python train.py --qk_norm=false --tie_word_embeddings=true --init="uniform" --lr_mult_o=1.5 --final_lr_fraction=0.0 --train_tokens=228000000 --dataset="wikipedia_en"
MLP neurons of a small language model. Each row is named by its layer, matrix (gate and up: input weights) and neuron, and shows model dimensions 64-255. Each number is 128 + 32 x the weight over its row's rms, rounded and kept within 0 to 255. Numbers have three digits each. A neuron's up and down rows have the sign that makes its largest values positive.
After each neuron's rows, "fires after" lists the tokens most often just before its 100 highest values on Wikipedia text that the model never trained on; "fires on" lists the tokens most often at its 100 highest values on Wikipedia text that the model never trained on.

L7.gate559:185123145165093087157113126113124092088116217084167050167110097144116153190158179125147095085112127108102137107127125085112131161143107070153126183128113124112109154168099126137100104125085161114078120155158164145132111054150063192128107096120129167106075159142088159152132119154131062174101092143149133112141078153117109078176154124141147162177103107174114086135173103167120103119154136087064193076079084154143116158114056159099124104196107163128132114099142082147168091106123149156108130138152143164115124138169119102144158170144138154151149136132152107116148110123158158122
L7.up559:157130112109097120155129163077228153115169099091099111154102156160152188195042183076151114110074143126113116137188125112100120138128153153144107130119123172142187117173083150122122101108128158060099106189118106108191122109070189114131102121140174113125133110120116146068105120122150182139134142081161129138140117123092140120183093121163071114154133175156094103146119069113134096098091120174078132131149080129156106140145168199150124111150130171124097114098076099152094131110078109120143077126182159124139116110132140156148170123139082038138115111176148126079086082129122158137
fires after: " C", "at", "on", "ar", " Ch", " c"
fires on: "ar", "n", "h", "ic", "w", "an"

L4.gate149:150098132167098135122148084184191087161120112106069135159168128142129077174123141095112118153112149142073109111112149116132142162112142103113120102096141126175144178108074144123132130187123073112144197112119121174100123124185124130106139070102146157121149125138125145145087136165142136136108142163165113126144117119106114140191168160156116123108091151088167120079179109182125112139119111079110185141097095142132071095103150070165153182073134105138116118083072144146109081144118163070114076169152124187119078155106061119138130099150154102158129079121080117074165106115181138193
L4.up149:143064140109062114116118099122090109115094143129105142183168091170099136146086151112123086142138125082103118154177101150109156186178130190098103123149095112175121172142102105143069150127153169167139159130084128116146115091098112148129113102059105152124168070210098121154167124130100105086088094095137116119103170124095172085151183123197101177101135118127118116098208132131110153135143132124139114132084143129155093150112121124131128131134082116153130104083159129124140058171132133159119169096139113138163130090109154112168124131089108132100112175167116177071134201102124170089
fires after: " F", " f", "o", "g", "p"
fires on: "am", "ing", "ar", "ot", "av", "ord"

L2.gate121:134103132151132113123127155134138070128136125213096109103127132145073158184074125160143147132132130167138129135154152122168081105133179176149113131153141129150093167115157129147141119151062160105183115212111084109159072075103120102095168167129151092104169118155165106164117117128091101129090117127084088118128117081065113132108098164153129132123131148143128135125109185132115198099155101153132117118125113146069089091090095153089138106110137101087112144195133121195088139146179120123183128159134072111083195083120090147141140077162082146142167155137128088105165102168142117140
L2.up121:105097093115121167096102124126120197153163102111145090121124145107138121149093070099139112165130155147076179149122121113076172160106146099136150080126107195097127113115182172129096077150143148117135073083117118081146105151146150152090113194236190145157167157112137145145120108103158115064127098120126119164116126140119120138117129204083097147102111184182164097122161134171133131159127143114149067060146147079170150153151109152086100136152144170137147184096197174118115123086091056115069114118130041118141174064132120100090194155069163050100144174106188121080141153115173099094
fires after: "i", "o", "n", "er", "c", "y"
fires on: "x", "us", "od", "ge", "os", "o"

L2.gate125:129128116117102117097069130119100162149170156100133153125124110144173111140139178111125136079159122139128115129095112136078119129120107114142128131080084124165200151146117138129134116108087128160060135207158104091088099136162109184129116054136150048115114166132161148082125106162151168126184137110154081170170119170082106136149139110041114157102189165159176083076139108160105138149055121131127121151120117137148116140136080103157117164146096129119139126124150114160149099101134143170107088143093146124116075128053085191110084096145157160115173088134099071151186149122052112161
L2.up125:111131106141173178134107112082108098058148182107164139145141186130136088141148149125098179157138162107123040122112126156134102112133172119062091129100107141109058164142141084135092157146141094078105090136106116143104111106138125153091088154152136140114193069131133145192128117110160158136138131088128138198148200122084090092152195109088152136130151112175151103100145124136136137099076130099126090077104162137111113125100126111134087143106125168127125094185102087090153073121115198119090141121044096134107088144105185109179107081170067097098083117137129136117066131095099108127
fires after: "w", "c", "or", "p", "f", " b"
fires on: "ard", "ord", "ing", "ort", "ot"

L4.gate224:085100103124154177187156086147120112142163137101168150068153128104077147115096116066147132157114139142199077133147159122141143182147142152126072144120157120151118142182116129178138165100124108105175113094101151092132136129116078162129078102130094108057129144060112117172116197138166096119165157174147093105114124139193080178117165127130116086099145199167161131136216096076133164158085157133150135133113095051107094120102135109110169104085114144107086095132151153147135144123121101117178104155122208173124147097158093156128149155119082089105108128118098138143139084123097050109
L4.up224:119137173105068156062129104138142128153118169180163132161074163159169099096116121127163121118140110085174155126160116172129132129121087135123116095072153099136139115106125047167117103107113098159100109164069121157205155151077139144139156109137117100154148167131108102179127188098126135110108141105141093176106110135101132088097125095147160146121163136132159113102143134129113113152178134113106095087109073188139126116136113131112147183087141150122100094129088093079151161084143103191164087119113137185115111101127134077160076140076130131113127085101117178088085112125143102135
fires after: " f", "F", "u", "r", " F"
fires on: "r", "e", "o", " |", "nd"

L2.gate33:124095082135120111141103105175118104114131133114145142127137121089107177219065081120127154054077120111152091136149133073091113143082092130194127184130131096112130149126129099111067070161207153102138121135109121148107200151118126068157063112125105155086109127107150097172074109179187162099142137151141140169145163132184111189137099137156118175194133168169092079156112114122108138172123160128138143105098121063127052088069116082115115150142106108157167119110109152116164134112140090097199122109102158082122059132142091113152137125146084129129128135157137094117165128174122088137
L2.up33:122099159108144118107130142143104138111069124105114133121110119109156131088123107104103101170152109137114106165143120114140121113133134106179157105127122132141169149100073073127109121174128095136155027140103170094203188168137209117098095149083197109126178126131113147130137148121102199111156142166090182164186115147112124179115176175124103201068145145123116097075132159114096105141166173121137164153086182081145143125104088096103106117177156149128128127127137176139140155135116191176123126085135104137112130118145104128092107122110110190104111088099169095134128132136156133160
fires after: "u", " st", "r", "se", " a"
fires on: "ud", "nd"

L4.gate319:046136140188123156109141125166070111118170109120183151135131153083114106132125174107095125114132147171132028120130154118115127102113131159076146146097138167078133131098074103112141114193206120129156098148114127106163182137117121092121104112132109146094113098096141121121158157149114125154142136171165095181151187143108128167153134128113179162141171087170109071122095089102101080155117078187131117150083167170113152131116088078130062083145124074143140124142129115092128139142092103131152103125103195105138129130140127140105118146108081109113170116122040152129122120149131158002
L4.up319:078104095132166089196110110101100167138132090149100125189090103114189144118160160146163142121190107176156136106140156122101161153079120129119147122093139162143049066075104164173144140091024124112157196138108092115118108090129086172125123133141124081169073142173127137172136123165073071125180148140131102164191115145093152169081101130139089145130122156098135150162124182124120095130070122085089096157137138136212108120114166104122102157089174128123130159159126147111189120119068071139137129083116110127140155103135116084145125126141112161178103132106093145075128133110082157182
fires after: "an", "r", " J", "e"
fires on: "u", ",", "en"

L2.gate374:135159142150108109122138143139122093087145157080134163129167127123146082128093132132077135085090135154094105139137062193188088175125101118132094093131122130162182123086081147126138152099099089101107123123160099139173139099094045178175142136145205161197148102144086124170082086171106128106128145155147139135179111172129098132123164166113155147121120080154145153099126073106073102115161137118118078109131096166151117130126141165150101087123142110069176166086159151102148163140139147083217100109092066138095161102130148136120134117145065122110085132085115152156148084224179132065
L2.up374:127113082134124132095080098108120101151112151114138156144144127108118191147131128147165093091093138173141127131095129109146101143049175185113084096118117135085053121139140122118132118097111123162167143098126102097091086106174141123119166104124098090092152140117127157115094123148106101163102167131065174122122192037135094173083121104129107122114133141128089102144100134101127169197110119140137099128045144130129092137140094049059102148128123150096096147079114149103076123119098107120124145144110159176185105037131096085164077074231104133117141146154156078105109144181163130120
fires after: "\n", "3", "9", "5", "1", "2"
fires on: "-", " |", "."

L4.gate321:104181101141159153167202151153131150138075113167101179109126161098096058160212137157153108081073093123165151090134089124179178087142173138132150087150175095168153157131088124200110114157097148144108097159123114130157149139150118139120178171139115161137154146142142100103117186129136146169155112145156143141113109159141179148137159191090088132128135235172096112131132107117165217113142120118141166102121143112161148152193115143117096138206149177119151084148174170145074111113163134111137094145116091119164046093179116191171143112114123137126160089150151185108135119103152151116
L4.up321:089122066138110154128126150096135093170114122178104073156178100100160133106097141146173123147148098120101095141102070099101123116150101099145132115146087171128108100129116076128069153160161076059175065096141184137133099120118125153076097130150137154123106155107134137168078166163097080164139108080085093130124140118097107085102103102189085127125112200136195094074113161143137115131147137116152123114103174150134105075118158097084192187080119186144125201115127093100108137116140102107091106115120171088116107144127072093073172160140115076063086130113121157136137107147122106181
fires after: "x", "i", "t", "u", "ar", "or"
fires on: "t", "e", "ge", "m", "od", "x"

L4.gate556:082132103174161073149182123145152148164168133113157165127111123129154088041096147060134151048114153180079123086091139126137156118149092132097155184146105131122117167128157114179067155170151126079120140187173144113168167152147153136145162105045163142101177102152145126141195197128159111158115143139197071142148155105139066077199092150105111147110115065101109142106169088110119155105155150094082159117128132131154166142120150103121117155112177115144147172125095115096131081080107151128130145123212173164132093143134077190136091163161150170158130120177152107079087127138118130151
L4.up556:133084103105104129156099065146052153111160114093074147107142114144131139196187180095153083125128104174148128080119149158113169139193107106140161139130126093093126120095160132084082101147150127170175132136137102146194089128104157141159104099099179087089081166167133131094093103132148202123061156143113127099086162128123189137109116108108101159079175124174122118087078210160094123121082133153116138076177134154101137062162147201120182148141132147178103185053100071134102171151109084114119108119136151122085110064074090105124172120118088120102096126158180198071114092133124076103
fires after: "e", " V", "on", " Ch", " con", "re"
fires on: " be", "an", "e", "n"

L4.gate234:118133152136139152132116168105081174122145131133155205181145185126149203080158156077145165098142188105062119094135132143135173189155183159084112180092142153125152110153117093194180134089178125174088144099171091064090116111095131098104172113153101135117091153130134161127049064161170175133105116132142121153143126125069137180086113161143108120153135081091152155098119149129120137077165076065160148089155123098104146127163108105140073116112064142142165158127133203125112139162121138136095073148164088175110114100086152160100114154152081116067154124187067133120102110157126164152
L4.up234:117075157095105135138038133197121079122111141130147121170168169125126166110122120128160147082127131169107076097136151113181101186120168156139157163132118136157077152070126120146159149080112145099096118147087080099066140171136101105057149170128098101081106138110165164127107110105176124102138142126121178149128166112092137109081167060128120110154172101136164112153106126160119073218139087134127166130140196139090107063098113102160141132130153096165167117078162193148095162086166127118070099133124176106141133165130092146138143173169147137187128130209123110159073072161150159112
fires after: " 0", " be", " H", "re", "0", "2"
fires on: "-", ".", "f", "t", "un", "im"

L4.gate491:097109167158129136139135121160119097170142147125109124031132090134132148093166161176108145141143108188136140098166126142105101102155136160202141131139174202103104137155167119101132139090125200063179155143088134115164171064128047125108125086122107104127105116094106160186162147093141161127110169117123125222102080090096164128132166115161106113076091155182107097092069143083124154122154163155169122124095187163144086144115115204117114131136109136131125120104099123169048152134119097187157139140125171101128115086123079170076166156126149100136094148147167168203081126135165110101
L4.up491:127177154120109110064063125105071099133110112171088205111107137131122100127102129176104143117149089098089120153162144117088079183165111112161150119115137161093087148121084138134135192099092154137122129115120137116144095098111102175118108122151108131148127144100114101210143129121089105085107101106154167134153089186108118137140172100119127135078075078066087148115083166118127112149133180162138075151134116187135113163118084091079183160119170122131096152088125074136129133166177171194132113152187141082124085133131162105131163154141121091137158171108153097108084195141129173151
fires after: "us", "oc", "c", "am", "s", "p"
fires on: "k", "ic", "b", "ab", "op", "os"

L2.gate363:172161073114161137123093123138060086119124111115190118143107147066154131120124155140090100148113115112108150122131141049101157132128134125103140154136132110164119082084159099098173147083119123079191145117121090148144114102083089107136146147122155102111092070156151091112195133104170082094068194153127113067140083134126136073082152141141135177097115075122084088070148107190130124143074111113164108119116047108107105144183196107137144110167144136101114137083120154097129143135142067160113185120155146129114103111130103124104162075157084138123178143116131063132087132148079121152
L2.up363:178147161158118155158111120165082105125058159138145124108190210131144109076083129094084188126138090132103141145159152147096132147113055121148179121183097173139137159202179112138121105136103116075114121140139088139100160155111130146105138169139112140135128072129122100153139110082165083102091202162114142095130176099108127122128172115118136115083110093109066151134120101158129097116069166119172229146095169117175151088128142118118136136131167087084084126131156136082106105154097042164106136097137166108164144120161179107114154088115101101185158144163082109126195138162147177152
fires after: ".", "I"
fires on: " In", "n"

L4.gate96:123151169148145155127124134112158106116098051119175111144131108150074150127137119128111136097120070112146114108078126122131167139153134201114103099155118178126143085128099110114189123133133101114140146139060176114153101187165113139146074150066095092162128128112162131101155086063157118123107099124124121076128157146076112113108159097161127150191099108077119204175096123052154120128162124097138142146136117069140143161194146098103134115126123192103136149124136112196106144128122122127106138220141099114117130128128223176174091114151135118179147098126148169110164145147165139172
L4.up96:140138085094129104121117101090158109135078097081137123152133164103195079168110185062148124127090095059148165138118167063118123145185134130130138124073199115157145124150154143110098189148111083071113101220126096140142077166143081089153133108120146108133152099109142158106103130113127096136164114080041098152115168170138110140141162140124126152128128097183152065109148129100134099118151091090115119133164136124123168121118166125091074079121117077126103131195080125069145129153133132142105140112075112166150123061159197112079112081129100097158160125137154116119140134090132125113
fires after: "om", "r", "ed", " B", " m", " M"
fires on: "en", "ill", "ic", "ion", "ment"